python train.py --num_hidden_layers=14 --hidden_size=160 --num_attention_heads=5 --num_key_value_heads=1 --head_dim=32 --intermediate_size=640 --vocab_size=1024 --hidden_act="gelu" --norm="rmsnorm" --norm_place="pre" --norm_eps=1e-05 --positions="rope" --rope_theta=10000.0 --rope_fraction=1.0 --qk_norm=true --attn_scale=0.177 --bias="qkv" --tie_word_embeddings=false --parallel_block=false --init="normal" --init_std_qkv=0.025 --init_std_o=0.00472 --init_std_up=0.025 --init_std_down=0.00472 --optimizer="adam_variant" --learning_rate=0.00293 --lr_mult_qkv=0.4 --beta1=0.9 --lr_head=0.00606 --max_grad_norm=1.0 --warmup_steps=257 --schedule="wsd" --decay_fraction=1.0 --decay_shape="pow" --final_lr_fraction=0.05 --batch_tokens=[16384, 32768, 65536, 131072] --max_seq_len=1024 --doc_mask=true --z_loss=0.0001 --train_tokens=141600000 --max_steps=3303 --dataset="wikipedia_en"
MLP neurons of a small language model. Each row is named by its layer, matrix (up: input weights) and neuron, and shows model dimensions 0-159. Each number is 128 + 24 x the weight over its row's rms, rounded and kept within 0 to 255. Numbers have three digits each.
After each neuron's rows, "fires in" lists the words (lower case) most often at its 100 highest values on Wikipedia text that the model never trained on.

L9.up479:136084100126093143165119115102121128151156103110143116082137127106103126165122146121105109130110184113142144109122152152084108082177122149125133111071122145123081145172121138164145154102097135108136171107146105140110116146136164137125145177104129124140151146094146160131140122103128125086059119138141113114118100121109123165135100103123157076144120124133112107097106155146160144151106137126102074125155109093124151153106121157154102151140125096144139160127101156112090116130125105
fires in: "in"

L7.up210:121172142141055150076109132093137101074154120155117130159143128168155120116125131111144130074143139121125075099139142182148163114108143110122089120115146132141118159136173116134114099190152122130097123108106082128095131126118128097126109130145117089151145055151132152145098142171126125118126107100114110124098121139117134121160121127117132117173114139137125130093141163127138141043135104158115112134111122118128108102127118131150164128121145139130127146129079131103122137151141131
fires in: "up", "high", "with", "upon", "lucas"

L6.up80:103084095141153031095170128124115114127153094116108135100115134085171120133141118130123125142111132105122173120106121137098116158105118119111141105111140168103143105095099115090115132137144147106146133150130120160102132133093122115150136133082158100129117122183088148125108140120129121144149133146095144096145117064107088142134161135144107149143147136157107119115136105095139126147124144097142120150135120153117110108091091091090117113133109154081155090115118132125146177174145114
fires in: "grigorovich", "company", "ground", "group", "competition"

L6.up465:181127100183191167175143111108140146151127110156106070147143102163091100140156106135099126164120136126103143168143140143180140163123141093140145125136111129130162140147141108091125137133174122101125110093148114105183104137113141143102128127128113124139147150141112102149166128118130136132110133119128096151113124101124167121144099120130086107084111115150133128151140187150110114137126121153103105135145147128091135121126130118141099129131063079162130145139131164149161090149146123
fires in: "about", "under", "ability", "abandoned"

L6.up299:147127158106097110167118088080125178115096131081152115124132133161070131119086096119098135083102119119147128076131130131160100173144087145118165116151098093107137126148139152109133108116122126144103122159112125151138102114106113137148150160116137139103079134130135097140115144161114117149187142098133131175086085139108169130130105116145149155119132088119128143135121122142162177152129103104112112123071145110151149138121106137144124131106113176150136118138157153105132153115135097
fires in: "united", "order", "zone", "spain"

L2.up112:119172162096122103099078104151137132118126073133165112073163078136152109149150084130125130107163137133121144104131100148096182129126145088140091109166096100140111127129085120146111119114128128096116123129148141164154156123155095118171121119135116144157135144137134141136157135132127127112152138137115104116109140138152117161157146157152123096121143146158152125110162106121116161141127077164162112101116143132145164097081084137106133098175170120116115144126101119105163085155125145
fires in: "college", "while", "file", "selected", "role", "release"

L2.up635:158135121126112134138167139116119133113143134100119139084138128103106104161142120092085133108130096118124131136135119126118111068132104092086153109169119090112139085162176154107131110128118136145139156154132127121086104125156134106079113099123134142140146101082109161103125121142151129118163128159117156089122129114091076104150115134176127101128115105123149109186151084129077121088144145136121122127177142122129102141154111114127142114161131170058143112125113114141104142157163107
fires in: "her", "not", "grigorovich", "notes", "group", "grand"

L7.up441:143138173132122166143143166115162078102177084136139122162174153122127099123148145130138135115164105127132101100107146158111133129103119160114157138137119118101100115164113095138117119163167126152139171165136168098128125128132125137148130119136108090120107127149125173112142122149114119108133130108104102137151081109071086093160099133114089128157119160145095185114147143101091153085134107145124117121140111133115090155123095148106127166127130167103099159132105112146073144130133135
fires in: "second", "years", "girl", "year", "girls", "secretary"

L6.up75:108100099172145132165100158107126135145126119115136132159154133112212079138152129132130125092109134124161144119121099124087134140112119093079117067095144106124129101101076122114128120184140120140120167110125094194147127121108124153123131148138140106125120145135133136117092133160159134122161130123147122123116141081082078118103129117133155126102123101099120142112124173124107151117123143100151130099145102135148094099149097107082163128116136133117116165118167124156093134157142135
fires in: "second", "years", "secretary", "months", "security"

L2.up620:088111132097143146098148110111113159099094109139135153146137116117128164106104116124136119136133113162099121171103113121125141116108121136135156129162102104130146093119118127148116125131118125138145083096146159089142174144078139131151128118143133108136188138142156165161121129125107140136150131150136160201098164122159077090158129142155135046166128143153110115165125115118154127103160176100127143120102111107115109156107087133112124141106159156103100142138083133156129136104102142
fires in: "by", "general"

L10.up639:160101118143176100117160112129096158105116097127092084151175148107102124153095104127138137107106137130103138100142115148138118078137121129145176162154109109149104139105171102117135121063148126179175135124120114109126147109172132117148131140110124128120161111138094110152100126102114133120152097110079124166105095147140137126132152106148128120122126178127141134114166131163147209155121160111138123113129108146108088118119168144142123114161160132104150102101113132110104171145120127
fires in: "that", "from"

L5.up309:123153119144113080158139095152128131124154104142131162146145143141131135169138117138122123090075138129095188122130115096131107132138123134106187131088116141112144149071144115128136113154132134159101157145098134116168123128188137107175134173113124194150114111095094138105151102126128138130121103108110109120143140132150138126151149145146099115102136119183144102074101143130127118139150132163155095123108130135106168120078127112076083131170128121154143096121148137135149150151147120
fires in: "was", "lead", "said", "great", "leading", "leader"

L5.up621:123148165128104103142105141125127082074116106105164105127138155185141106132094108089205122132130128121145157102154147117132143140147131108115189120141104149147137142154114132112098160160116118149127112072152125124132129127137121108117129113127105102124144124174178173092145134140160120078108121148131112149134088133110104135122134122110187083154117166148106114154153149169142113158109098100150143105116148096112130146141120113155110123102129147124138138153185120148166106103127140
fires in: "north", "population", "popular", "copenhagen"